MLP neurons of a small language model. Each row is named by its layer, matrix (gate and up: input weights) and neuron, and shows model dimensions 218-313. Each number is 500 + 40 x the weight over its row's rms, rounded and kept within 0 to 999. Numbers have three digits each. A neuron's up and down rows have the sign that makes its largest values positive.
A block is one neuron, or neurons of one layer that tend to fire together. Before each block is what it responds to, as a language model described it from the Wikipedia text at the highest values.

Description: Inside repeated multi-token names. Middle pieces of a multi-token proper name or term being repeated from earlier, such as Sh-of-ner, Triumph Cycle, West View.
L3.gate120:562446518488533503499476466512582508533484453523544412540497545529515461459642514486566533425497545536437518411474500501545477515519491462490525504489525559485460567494483565488519465462484487424524483444568484460478414428493457428519488537460480501491475542493403546441581524503461505502
L3.up120:510495534487505412450491444579486526515410478471513455555470535525512465491538553457579436488517541481412536426353471526548480476524568514483563484533578474474486545503492445503604544479505471418520521464502528485464426502578525517562501517494471480478438502495549514506503508496499549460

Description: Final digits in numbers. Final digit pieces of multi-digit numbers, mostly in tables ending a cell before |, e.g. vote counts 88,0[37], IDs, bp coordinates.
L2.gate382:495539579471489590509522481534543536483482521458547482502536507421486480531548467472568460540492507540469435546468496603483529561520478511509528478521553514473547480480543488579560406551448456485489418439528464469480464534511483553529515484435505463474538537487574474460423488491421494506
L2.up382:545398527587573535509428453460462545536507550524553448554541495527506580504527450498516477492458503540490560509523449552500495433509477452469562461494564528451525531456545512517457502521544483493494575544510531464479477451503492569466546484407533519489533500461457506420496520465498529498
L2.gate585:537538534501562441498442515475463557518484519479550476509529502494558511483477537560568574497512501531474562511546484500462505514498474479491422479435447520465497533471549488496529507493512495542558442495566441462452479440505490528457460521495583519540503425454491464489498476463544508458
L2.up585:492518551395504493443447511530494512533508525446463504455467478501492515514522465496504475506511489528447575554463473473504519483506518494415513508472495522447455522464513521532559503510500443555512414473590491521478460491496505507531437569515572521510484501469521548436534451429503534490
L2.gate928:503542492454533488646503535485474546541524540505506499496523488502519540513490493513509464524442516503532543544524502523473575497490535426455550534482429514435569457490574512485514500559571521550510430427497501521477408475477471494448501467480481505416531472454519504476510465491494516523
L2.up928:473527457493532448497535483517463447402554486482521462459479460526518550501519461441488436505506559415491460502549490420531541496454554449463495481475514511433446521473506472593513492518523523490522534514494496558504423485472474537470501534509541517462496515447481597577471563477493501625
L2.gate1295:468498496388545501484436440497498428481494527510432420491463563485534482502542543487488500506516528513479448546455508467516482548518490499555450596494633447441509487523543475569453427508461486463533505545455503483479458496479437518435420519461455550536513467496542553512522541523475464539
L2.up1295:496591561440505592512504525463465439512436471491491418392612545443500577503578429496486479492454609542476489468445498502485473490520528550494457525554477454609478443481517503504474544562584455548551430454463521523487482565475498527533452423414460516508488552373466474589480483526563484519

Description: Repeated-name continuation. Word pieces inside a name or term already seen earlier in the text, where the model can copy its next piece: Sus(anto), Frang(ep)án, Valenc(i)ennes.
L5.gate0:519469503530532485498503446421450499484527487521554449530476518493507492587564465544483480458497474528447516504473477550535547442492485478512517462477556485521544464502517546523419513500517498489547459532441566572492390467490484525516481536544497467516548525525483508521491511471430511531
L5.up0:550459488523534499505539469492431485488477466501487452478471568499530500468445494570502557485473501512458499506442466510454535584520605487482460519516534512512464507474516472505496480435562452420442510485503551480510497504468526439542562469522602507498455487518499477496451529516531453483
L5.gate14:497477534506559479485481442476470484513438535551494395544449453430455497474497485508448507490528475547500542493477454514458565493434524453475475569545517503469478481553574449560536538473534506454533498516485467475429484479481495474537503421493491455461391421454487545477456531524453463443
L5.up14:479496453457474446524488503444454493525572477455498500516487503521535470525444463542530460531497489512468550581484500503440471498495544557534422527542543495477516538501534447537565596552512461453492446512487418528495456406470534488542474492601481496580487455444517472494478577518490472529
L5.gate65:546539529475602466547485478456440491493424522450510490550553458548523438501521490517517544524490620495493557459533431534478544475512474508505442509428489478506550525555528443502484541510549504444503439520495482435460491514519520493561498553498582482529536461518473530506594501536477505532
L5.up65:579542484475528507524464482478434569484506478502551471464498467408527463476586511523537464561487509503418519511548453520459441410502501476426523554502563489527511446490527459497527550539430488486587469493493542470513510501483495516437577469479457505470478461540439618567549447568433469498
L5.gate305:514513546469483535471458510509499470520426416536547472514524439531504458460612511500545515526492511504477546461499490519512477513536503508507482557532547519546451564496506525501555504455470461522522493495502527442482442480510533482529488498481496524498477564519515497537506511515463489546
L5.up305:448506567498499563460549505505511483489434419496537532464499434534485509463521520489512486516587482505487476521541491510495476509545474539526480490528528443498467582488478496524512464500495508469456523514479518496510462507443444410545443505503524455540512468548533457587535583487494439578
L5.gate461:496493554481484431475496485480482456497472504493522583520478487410512519495470519556491437506515488494508485433528501457394505489566444512460474589518527489487481501450456516450511537441492449487487524503515437481513523495491509456512556542480542544499493470468553428611473546483530445522
L5.up461:521475481439505538509499448551417485457531490457455513504515456500496517464489489509487497545504403502489393504500506512528583487475445470517555507449524465506497474446511479489550504438562527499469506511525484451487536405474492455470569469485438516506473449521467552542484534443525498522
L5.gate484:489592513464489523460500494490546547490477535490483498484520521431562498565543563508547457480564469538516516455506553429551494486523505534468453470510501537471561469489513469535524453542450559476535473472491500490508434482439440473464479470422490517510498567499466498479489482463469498528
L5.up484:489481515493550450488473486479542456505438540489481494510564509493470473504462503469522436500544496506458438422468555467482485485513469492460479479550562491480521465506507435512542600437460525457524563494512489544515390507479516547595566543414489496467544530433429533566463448426476509546
L5.gate592:552514548491563480538490542512522431499518498517444466545507509549546471544510451525476537472507482459492573459498531457540497468407442539495436572536456528533468521530518617476525471478528544461551522469478531551467478525449588488478541489401499529478498528535529483478465529531496516501
L5.up592:471556463510427510541472535518525509544538515484468533502454477492545543526514505466497497533574442493468556469464501437488502513535493510538509534501518489520523531475522465531512483423535475473486540515498524464486524565477527461525547534459504480489510501532488485489478499536568466527
L5.gate633:481475510456495516370476525462553492543463513453453489501496504433566452469523481497586527506530480469510469403491561539504487559494470416535526512443436492482477492495510512521533464519480553457435421419477528431464439523467465466534546555485552469450491509511471558435545495534471528432
L5.up633:513530498494507559537547526531493514495532467492578466517408515486518458424491460484548482420485469530439488463525525526504495390518462446524475425504573528457438506509522506482529496465417575452577516514476540497481373508494473574513468463511531465551498500472481476410504508440495548506
L5.gate703:536460487501577521491470522452531525493493515513502461459503474478489466514534623491548451494586463616595539501484494545446509499450517589478494454487502509460571501546566473543534528552456535398458450482590508505473529503555508500588528514489532476447510489547477545485535520504498515476
L5.up703:478495511529556496508521471415467454491499438559491452494585487517485424471581569501501473465565476551563527503488488532496483507462524601557488493489526533447478444590515506546500550513492524437519458490564531506473507480574473500563493551496563468464524537501489547451546507449457543478
L5.gate820:531449500544571449433490527434431498498489458570528466482463450482541471457513481476411463485554459531464438405537455523458482516481399500476486510469474515475557478469509479453487526475414455449457468451515527470474464551572451548480507528500564503531523544545470546453484454538471435536
L5.up820:532439516529571526484509546463555442512455446468419527522505474451481452522503473496480496471467499550471483458515417581579456514500440548427556547477446459476533513514521519510447535439516466437486466519486462485480427520544465513488493599410550525506505462524412521501496474500441463584
L5.gate883:524571459500499481415496525450507448492415421540532553515429564506463459562544491495595504495516476474494530474523544532503460595525439555422478486495495471540515450549486494528505523521486542509439516567497504458501499507511472425454509515461464498502443500487429529397510457592503503503
L5.up883:544526481481468518497507456535507502514490538478554515564441531452579480411540537478569453536442564546441504476448509480547461545531533468527493451438451499524503587479481450472572461435550535499470521537560624536512479482490471497503484493536540509534470535514458452370512482518542534489
L5.gate1050:545507529478541551437516399483461548569511487438471503489481473542515521578557535479519519468426532574550506457511536529529478457485506519499483547500472423567449553438520541463527499409529563514488492509512435493495446466483488485512516531488525453427446523464438442526512489497431434448
L5.up1050:513546455445536486473481455407485539530504392451508497549527498492486447535505481529583503523487574591472577449480464517489460543490456503442438405490520486550450555471524555470565529403443439491561429497500523513488453565531481494553495517540542473491489501535445448498400507498483464416
L5.gate1127:488484597507571411547459494534452514528462495525503480523541512481509469562480461500548465552504497490463511560477492582452487512475439511515464483549507517475473432473494483551449497503490509575454456547524481505466492413585504531461482533546484461499500400496528517449487479512488458412
L5.up1127:548524463515523501453483504528436535542486524462469480464478418555434510552549485459524460482542510563522504523466450488530480479499541531539499451574501475472531527502502489553496528558441508550502545576400534530509528511564468510539518525481507490566546505465514517496408471438481449555
L5.gate1132:602556539521508522485469462425466571487459482496505537575521466436476539525519521466545534485568492485487517514535492475481461542470490528482532477503500500572483516456518579471499500509539471503515527466487505468479437456508535516515428447431556502499500509531510497492515520490440497559
L5.up1132:631471475512527504557516504465460564470525431488531517515529451525488536523518474452559518484509487472522536459434522496537510585516481558538489448451531509532519472551473525543458483511487418480481537456482520533504501502524553471444478543428522517475448467484450489527487467468489511537
L5.gate1261:543488519488577497470490431435465517484375506517489498434545432513502484452554538578496521508462534474491497479470479448496468533438487509509492498507463499437492448544532468514453510501552498496556506499520488584475446436548460549480563550499502526458500491464539546531493485535448546482
L5.up1261:532493525541605542514531432431453599519467423532504529475456536530517469441470554562468504466486534464529428461474410440511454548469474450522535543487495524512475515520526443513479476500489526429574530490554473460465508465516519515447412553489483445534521476477525462605433436509414554478
L5.gate1305:529548474491500535469512447507530561505537369486506451450516444483496470503565453493651496468529499480511499418533452528537472532538476515521493489483422495523461600480490507538555482488432511464547368458517571499506440504558513447535528528496514500498472559537447483469502506498507450475
L5.up1305:497518474537512465445553479541466531457514555504473526509514518520507468508502566473431488534516515476539520511454495469483487513544474522508480427560544506532450504541433480518559441514522547500487624493541518478535533491533470516528482479504483455481428462528521489553483496521436519498

Description: Repeated-name continuation. Word pieces starting a second mention of a name or word seen earlier in the text, where the rest can be copied, e.g. Past(on), V(in)ton, Strik(ers), Al(ph)ington.
L2.gate25:501466494527553473475509429498472545483474502474494461506503567537537536501495545468501541506536548497548470469391514488533476555492450535521538515535512571464493455506526482521481484526468582486526472460548518518463498450552446491510475509384490460513447503468539460496490490528488547544
L2.up25:503514428572527508464518524523489543481516520496457524580548467553467512478405533521538476485517463458510483533515456493460512476512493487475502474454486546508510495483500523534525480470560516473546464555578498565449501456537480449579470487536472461512429459535523486563508465479572482581
L2.gate565:560541522479538525477522549556536572536493515520482522541495568588536432499528512441538585517584491528460570448494548498497551475533514433510546468522483564511523486488479501527497474488557565441519474473548513524498486506540475507534462511461434492513509549486445575523490486558518466519
L2.up565:571539447522530496436491542522518533559546568505463543590416627501462480510539499545492486536532563489477517477471534486560506438543554462473521452465455478463549471567451479543564460503482499440450511462576493535490517479533501438525495534449422481535505529524530570513555484540417498521
L2.gate641:518489460484473472469507483495478556502506506486496553488444517561529430493436508495521479509512558465511530413452470521521425493513559435495503488461493512534486524497495477447523494484454523446529497557598442510518503443521501489556518499496463507535508534612475566488585518585464496447
L2.up641:558577471551560494554520432446451506534520531487460542509471505556541497477503551425522521463488530484516540482532496475526493435468517516459513460541488539492535466503471491489502495533564481452452534490489478547483603566581492554491520495433537503494478539484430475401508537511528575525
L2.gate1139:469501441572473557460599565545504439520483591473502574526502528531460485469545529517483475515502471536501495463502474577502482458539585479437544432492484528434478441517447492592523528501483483471472457512521482473522492475596482476543480525528446517537458500512518486499543459467506477504
L2.up1139:494483523614502478468541525545525447463551552526509507560494515536469498547464574480429503457490494516502510505507506494534511498435554440547513460449539547432498419576521455547473502527583521481517527510552435469475535456575534513509495542527475469487527529554523492535455506458455572533

Description: Digits within long numbers. Digit pieces in the middle or at the end of multi-digit numbers in tables, infoboxes and identifiers, e.g. 6,77'1', LCCN 79'6'48677, #10000'9'696.
L3.gate442:537481554447555530561441446529485523506468444469560450485552542459488463425551457532450534545564519553466562516505492511592545553466546494470514582506514504507510489404594528547502456501498479441524479517538489469412516473500498577509512473531501525465563465531455512485418541483498472541
L3.up442:530567549510602500521490451519440544555495499451470476472521486486534509585552493488491469481475565561434471442530498521530437466466504473558574517493529464491548434535517480480481441464500500504550448542483442500478455541475466446513492529478589458544483491499471484484486473455510589419

Description: Phrase-opening ordinals and titles. Opening word of a noun phrase that sets up a head to follow: ordinals (3rd Battalion, 1st Earl), "one of", titles or initials (Colonel, Fr., J.).
L2.gate696:475524510495494449484525463492487561476583462487481498508513478557469493516465589470515577549516547444471510570401530567496460572446487505514533494493538422583504531499514444447478499501518515437504433449466436466464496528482512475511548493460604448524423497363483588500468452545398497542
L2.up696:464547537468502509457481511552477500474503478491436489456579532510552496580497447452465509506544546567502472486459453524528516510469482443558485500504570535471566546484540472477473458454479514493513430457460500512488508460491445551520527489418453529515456563562453425443523460473458577460
L2.gate956:489436584492525555513446509514491482512496556482470507454478485479540503512473508600503471498466477474522534487515470535470547505509481501488549491538527525517556547479506448464468558518530530545451497501513492513466405527436585503468533492460468503502432507546482504511512457508525523476
L2.up956:447481490529525543560479551493505521457613543578496506510464564522563446478478486501546500489495495477446508572508512575523459504479511432495517488479484558423527510484502480534493567475447506537433522522584440535486489495482507501508534470434442474509435447460535498470374437454477510474
L2.gate1090:458475531442485531467502517524520531529588473537497472575498486542470526558498539554531529563527545491545532476449435526491555539465488499498526533496569438525479502459551492528519494537562545475519514504494512502451446491501460489448502472471551529548447514468483504520500488501442473506
L2.up1090:496441487442423512506534493511476578424518456434456466477505452464497512476511492528459520529476472489432513469455536546549502435492618516542558536390534513527521506416508550479494468439460524479497530485438504547517514420465458533429528486541491490470495477508427483529534510590544473467
L2.gate1199:519543561518507506592477488490445580500533500498531464496473424496525485543475477508567546576502527516501566495569488546502532504490500539535466539506487495485630543517529484492457481459518490465407490603463473465463485460443481500475570541443472487494472518500498415412518508434508452550
L2.up1199:434506479564514554455507527513515555478584525468529461595437521530555441415515534479533473509514503506559542523468573486498433509503503491550475546470510532506481472521483481507470572488491532498518527501469542534493531591502463440486558444484534465485502498434484558444468543513467505510

Description: Table cell endings. Final token of a cell in pipe-delimited wiki tables, just before the next |, usually the last digits of a number such as 6,8|18, 3,16|0, 20|.8.
L5.gate55:530523577465512575481463496563489534500452524519444473443563483513501512490493504494514556537438541483518546542498501508511528550430463565473532585490487481470562465538609482488460514502471511526429454472437430488454489471489463490478522514498500458527421515527509568497496509459447505545
L5.up55:501493534484467627449522493545475494517457448542443426402526453493484514513500454550478492505443539528485466519576520526556528548456560567540533531499541479502532447524630513498448570488493517534550486446426477473491517402447524508497513561491495475526429552510600589598530380475473522570
L5.gate97:526584522468535521467485473530472514537435485468489514487522472530559427496490499441436444493480518551447484564447471478454452458486541569482455529478471449423505474535509489494484614485460430508491532498531536558486476532468528530506538513500448467590513482533455528506537515593497526586
L5.up97:467462519529493549525529511571540515512558455538530475491519458463498510513520523462513558492534504481550486469603527531440519532495510502501516451507511501542544528491508576569472451522480578473505480482469498480493463560529520540469505575410467500432470494467509517516518429447539505575
L5.gate237:475571483568572461446472505528467523536483481506525458515431533471520505524497454574482475474480449507489531551527526509490462570486578508520471438476494540460508508528562511465456525468502417498485416515547548451456458522441523489510501481465533506535539560473548532437471488492456528480
L5.up237:441576503532561524420483515589537582481492552428517519456504502552529538489553454572476552443509474559493565523534437531493474534501451498467436560497445479509555574483529452399563436448468501522490448427511471437479500576557516524493542554501481522489564491545494503511519473522495568488
L5.gate315:551520531464498491490451521451510491478470494453516411447495504561482473508538534514541475538488516466575555527527488469504488581474543542542517446529561453421554511483566478516529505544546519531483436480550508516450446502533473554569518526564476473460493526504563491473497501479443573455
L5.up315:437492433528491523483481498494475472492424501458447527462543485516479476550538408476424511525560517532500481497501526476497437574502440518467463459420497488523517521518500513482431553506583503480532415470536463524530492542460509527518591546505473510546531533473506506480507505523500554483
L5.gate415:462518477499583519548525531452483520496524463500509529437531455559546479523528556453496446579513517514484505533509514516483482522473528485495485479473441562421452463475520495525484474507510482509502479513530520599449505489496525514450481577431496500469457401439450487590581501560500512509
L5.up415:433484490464534522502500549477539533528512484594541565486526500566559571495498495457471462517485604555486519441518497558507527497518528547533512491535519557476561456514476446444458522518465531503563521478497484500473464459420495484486523507484435493524453473450516520521572523559527497436
L5.gate491:520525597461537636506448477531465489541449487483469446503474491513518488454461501526578499570495590508496568513529474534557489499448502498525588546486534474407479502422570478528506455477536538493452515527476522491437493481523509505425487480461505552524493487539473485456541508481468503530
L5.up491:501415498499500495535517505464428493515398529538537403440493463542501445440483487534500450466462506488477490535479474532551467509507418453510499508482481530488487492496530483517461420464488466521455458528503465564513391520641471516521532541496538547492523531428471432446472531486486512453
L5.gate746:520529494522553548452467489471511483460494562440501454471470468509468473491568500456479469475517519448516494500579598451480502531475494494514539516474549488455548484496547530551473399524513512538532515470471493431470450486564502543436542486443462522442489450498547526548513505559570452466
L5.up746:462566471526491515490522476435523468439473511430590530585479471541460490444562525531388502495459482473481473489512519482547553504493479536524558493512522541484490456491481619587507494490484394524554545480582526418520514403522544490483530477414528500455551472499570449502515549478547481478
L5.gate790:450511508492541559507493513480516497530437482485520425469507509484565516493552452525518531558521520540514530494485539441511470566460512573439560546522502480430525529462568471426469439460439490447516490475502498493466516512460491599490479499464535512464440486482490482452480546526491467472
L5.up790:468537495536530613454510539495486523507507512456535515453537449556538522532495487502368535432520464466523488580562440519548481475461455472505459515510464449503514557516540451455508541510491590465533518460465545506491462576553446493513555488469511498550564458485452595498524456502502501557
L5.gate842:495536560553544544524470498494517531461502479530545496466470528458417479510509461481497465619464523568549598438529442531483543452472510466508456492538531476410453486447525422538444479502486481566486536536530476453493482504492454486527500517530486534464456510463453537467470543518461459438
L5.up842:476477522561549519536545486448509527509449499506519468507468567431504491531532552507527442528504522500532536582461469508536469498446562528521495446464570497495508462497553425510486518540507483509481518479494553509419517563471525590425490511458493467473454484422468517550525494510449489480
L5.gate923:532462482475510506517437480468487558529490554479494468425548511491523463482521505453483503453466506507553468431489519491478468553454484547471534510474515545451544525470544503413499482520528492490497520517541500474444531551558468534412523492527481508541551505397509598558517557473511589502
L5.up923:476490500478457470450517488494480439493463508415519573531527489448490477551541545436495487509496538531581478477425480479498445538520489507573454467525496367473514447498479510491514543482509516535463541531446471520539482513449478519517485488540439528506469540489530526513492535531559504480
L5.gate964:471471520464529496489483425487518487509497561478494501412529483451460536485525536546517513543472585529531540471486517533472533539489516560560488510480505499539405461550505426485509458451499460534460460483510496468467507472520552494429486506555511525440474494457510491494547520475507500455
L5.up964:457505526424501456512478442462496413486470556467555499483488558486450490476506521489478507511386524526531562504492537544519526494520491458543449507501491539550465504547534526514543434493540492480451527503530475483470528464493522529444494553502467510492447495479463521519504532550505467436
L5.gate1150:412466540516560483478447512443507550478480488500444502516572522489516500477514503485463521607492549467508489481517465513454519499471543544492460567459490447446500507450545493539527530441464521570437484514490497547469481471526459481501523561449542530510525465458509535446547493501529478504
L5.up1150:504485533480487475484517524492484527520487535587597464459416512464534460515512500512507495456588525504483553560455443496527481527463529443483454475544507610426542488535527511591515438508370530480513486605580498548485507469416471512554554518549518514519514543523524519345456477453501506506
L5.gate1170:527478495560506519510481523448519495533497508490542506521565463513502489512539545438474540477463582430501506498479535526444506524415494481533510525479447534439511522465584478459439475440490525511495430467529485502468517465497554581523492530474469507604502489518477504494549555553545525461
L5.up1170:463496480502510579529454547579454418533433434512465553422512510524469535430488468584455490556518497473513490516500553443506518505500520534527544573515456466457479528496556535516478517525514497479457446538589574526424539469566517435441499476497520532522482454465509471527539522491516479485
L5.gate1191:532468583451533494419502437485586501522495522481491479468489524452486524506527465469551432546484526536512602504586549502518538572516463519519524533444418508480500579550546446443531551497479493504415515506508454486445591507490550513523510522488489468479455491458443502509518569501394461473
L5.up1191:498473464524511509553496467511593524494540515519551479454539471436520482467540547534561466550495547488492536542529455518521509535464534546477454544490549509530466494490538428504461535511524459490433551508471464506449494447540503449561448495504448453532445507485579535534464486492427433515
L5.gate1203:460487456568523547487437468461514487506471492456535508411493511477477492545525466464515478486462520533483541527487480495491553532467523557477480446528496478522510504446560456512539454458448482497524511462529508487471490565529452492553503501536497519441532497495522519503564501474537502528
L5.up1203:474477490517499472463530442523536497508462482507493457476532504518512445468554517505464461561532490458489499524545537454471482562461505525418495542485495503510506513456552514443481488470459410466421508495539567556463491498480522460503512542588526508469488432490549500520505461470514492518
L5.gate1262:520506517506536492534467473513507426487471479600460491533524474512553532509552519468495516484530479505545550490549550452512517524408522563540520537495425539513513566513583533518369491567522484459528460485496480520453455566520452539530521493435505540453551493465480469438479491502461561466
L5.up1262:506536438469459493486426524497485504485425496508480454443462496486520511478541576553491520535551492472486485511452506517395442522543526429440550483507548534424407486445449480485503507489463534523473544479540518518538444483448528490517485489485486493553502495510469523485525539481488466520

Description: Sports career stats and results. Tokens inside sports career and result text, strongest on numbers after scored or made (two goals, 13 assists), also stat-table cells and honours lists.
L5.gate98:493469502481515465489452501547494493511584487501559462540592533567553475415457453627503484496491450569479489491467532474468494579480493471466485509521523545470509495527528523423506456433464485534535483491527456510497536551530544529502495484573521530484479505483482518442553420536587546558
L5.up98:444515535483515496591517524513463465554466458486522427464521491537561466396514494458483491559482465535460486494523521506510470505425519533483462545475520491518529554541611466414494509462490462440538523558555520517447564485566489521495520532493620519469509517508477500535487454551461554470
L5.gate139:462511471481470420496415493529564567446528506502434468382511492494507563499548513544490564567473565534460574552495524520500473517482442534496480539512456506541478531495539478456467492535485445460489451492483471572477503517411468526472561468475535521526518524490516468454482472478479563557
L5.up139:473435470503478491527520580514533542478477546500501500489555478514518502547615472616473501507537535501613565512393532535492479440524495458546533482499477573558469440454491535553577525498476464532447463566542448492511572515464534465488521579545490501472512530525521491532422419505546543532
L5.gate268:516453451466493460458459505507474511490504496510455414424610478570540486477511539512466530555563490525499485457447514457418540606475531488508506532494535503491473510492572453494437539445471508473437457576442479593475521536502470502418539519502549501508494464528462497451489428537561525497
L5.up268:464420504504529538516456481499486519505479510599510458446504517520509486434503499457470572438517470557446485465514545524507455489462440546467501494515529501495491499503515527523520498503467508525534434520456477520488508475534457594510538527509498500491517461443495541494525482525529463509
L5.gate387:491520500489563473439484460516467484497543481490455484480465482456536487544517449487563544574445486562462504610529409493537498544514457522482455484521493568456534523460504524435518489539493494513533447487520523504500478430486519567466524498465571519544501424476506541498574521450481504553
L5.up387:507459485490537509540555474503512478511464542504510518522551410518508434512428446485433462474533503562506524463481515451498422439512481528504465502472457500528467512491501430507426542430496456467483470515518527459506507475469473518445606569540453449538462499460502546465473547484553544443
L5.gate416:462513562505514548494468525443521493533461501479444526453536516495505534548507499470561525544512572479514568491437540529495465553527476516501454574446497489527503568455488482488565444578503527488516478500462466515478447510537504493517479494499566537509497467524609526543550466587474495522
L5.up416:500530533466526458530514503524487505469490508506478466443502505565495561517459422448507507507526518471408536473494504531539518503471485440458530543444502547513486525463533576476485566517500498485432447463495528538471441487613515491488577553438489492447529546482423455444526464441499496468
L5.gate432:506428451416494481484471441468469574480501550466457472432496428534554562527550537547497439543439481502515479500495532496519498499505406486566512528507508473554472520517546496526481488487548497461515480426467468494467449508435522457454420493527496537546535517492516490467440474544465538518
L5.up432:506467505493520493460525461415469530512480516576486581489523436465476577542489540491548460528479514491584493504457517476521483517509496486475508514533491457509484492490488462518557480476540446471533511445498504460483466491498559544580525545506497463503524457514490505521575559536479541477
L5.gate455:485486557480528497514432455541517614478484531531445512521530477507484483525520500526552490493525475523431499559486447599551468538463486457484474538499523515519525501497524513517506475463469513526543458457463489519437456512571472493497523496450541425489512444460544453529501492494507493483
L5.up455:422407512500520508490506488438415502509477560498506480415570400488474516492452521474445515524483469414516426565462545528549496497472454547489497515427503507451560486401531471526484496550529484536572467448504487459479514464568530464504543573489522483539497486370434500512457508585465498540
L5.gate463:508541488438514473487480491512477527460478491492541429540575469501495503482473444431528540485525501494522516559517543560508522520446510563463512584505546513494531413504599554501514545472473498505547481511444496510441455472528509510492497563452507518467526480475477512539445528512545486564
L5.up463:459474401513470520577495592532519564476485522451532566472494434526509529482441558476483482592474412488508571502485546509492584426541484470493491409498465479466486497439472498521504439490485516476441547557491498530513540521593480468510582549473425528483536505442473373511466489461540540497
L5.gate478:474516570481480509495443540454445519503497501497488479466484567469543485525462433548506561566519447517503490517572497541445480559478471504523474514501515461516481471511535475554453482411483470520458490515511454501481542495512511515514487472439484500513448511471467509482436465519527582503
L5.up478:456529492485504536560467518502532454509503465562565485423513478467500518468501514518524486528433521447504449557509521495465519501466499485534482500546527519512471487525546466467467501460498404555524406511470484436453523470531502516484509482491550454518481548519500501477547484508584508523
L5.gate552:495498574499526485454433493554540536550472503497510501481572504552494504495503493541444520487414543492517493474459454524503533586497513449456524507475417530515416557466496538459504517439505480477468509490515508432482474551425572513461520482437541458502534487578458533578544515441529479527
L5.up552:419497474557551509447467509561488537531495572455510500517611488526544461475496514541581557549572475514530526510535506434482544515502518490544461470446489543460401531434503431483504561454487590454485490552503508483518495532493458523479573514485433536518515550498406526477486518516529528454
L5.gate893:479491501527540520521457495544444567514514514528526484424515549534533438532484496432544550551497505520532495502483528456497511579390549537468509512508514522472446485497562489457490525518480469432503457457544428467468514461457482584501439500445507502534510503535408546469484487540543466501
L5.up893:490498467449507494487480508568483507492514463557474510499485503526499454499504506531534562471481441485459543556478477507424473576456490510443477508537499524473482471474513540441502586461513515523522441490571457508495514457467521502437544551507517506563479499515471436552506496520520513443
L5.gate998:514534501574507539494457469563625549542444511543447514535518524518504503469553493505534506477508479535460447407413525547515505486459513491434497478480488552557519521498519531488504510557399522502506473444517518498454532585515506479472479466521498521529495484491488496511559473541507491460
L5.up998:515524495447528510523472493519561533472580554527505530567501553519476503477513554564455473476519559517508497435442479555616521446504464500491510612495484534484427451483524596489515500488545458470555404505537611462470478481525468547491511509492588498534564479395369495593470429512450482553
L5.gate1094:488537486530470448458510566451468538466487548550520526514478497497521557459478487604453494516517472519495492512460538513538444453503505470464407502511561585566444511497503502482473523504451507482560531525429459582503507486485504517514464491548489540463481503464495490539574516559498472497
L5.up1094:474461491483520543490503495589471566548593505519466425490552487538482525500554472534490589554506533457549555472535554524491516502483545430478538507436595455473453537501507526476487454503482433505528507538515491536492506476482524529458484465585440503443523483541490532537478522437476539499
L5.gate1169:467550510483528476505458509518503613480421484480445499473518533498541523462445517567482537563503521518481578476566529544465534503470481434440469459542488526461463449496569503545498466502483480488540457568559481494455470478510466549498449457437562478495514494465424399512508504550522547544
L5.up1169:507443551488497502468480481517543610449511539540493449428462574477529457496534543521513551508493539518469519526500454634514490545456485429463471544500532570471487501466542501497523457539499447556465441563498465467461514438528452527535500446448537485550538550448489483486492525546523522450
L5.gate1222:513535523450497527485429484560545540493444513527477504443527485509518459511517565580510557462598513557486523503453490589486509523510459469489516509464517587536539474545469456517426467501492508479475464567467444512453538537457462498463498489467483471526465504449421464494505589534466498526
L5.up1222:533540447454479495543480565485448442501425496461443461472545612507517497396524451465515489471438394483527472508506509479388463431489519424582439510487453515492515520517541440452490494440538473516494499476479441476482462531534461516547482537463443544530495546470491468566491527523563533546
L5.gate1323:508474472472483452400494562615556544461509561502506454472492469566554410417463482581524485588440471598522553569464519483516460539497521463469498541536496557475442490463519445507504509545428489414571456510548546513505457511472507579516529533516484526588494508480435433453491480451479562515
L5.up1323:492472537438475470544393497436464478499493455507478507485482517509522479514492436503500552544482497577536539447503506595465469526571498521531520544416463483605520519513500501495437438548510462478464545517531470490502449495525473503464543482468555530447457463452526462491507500532508503521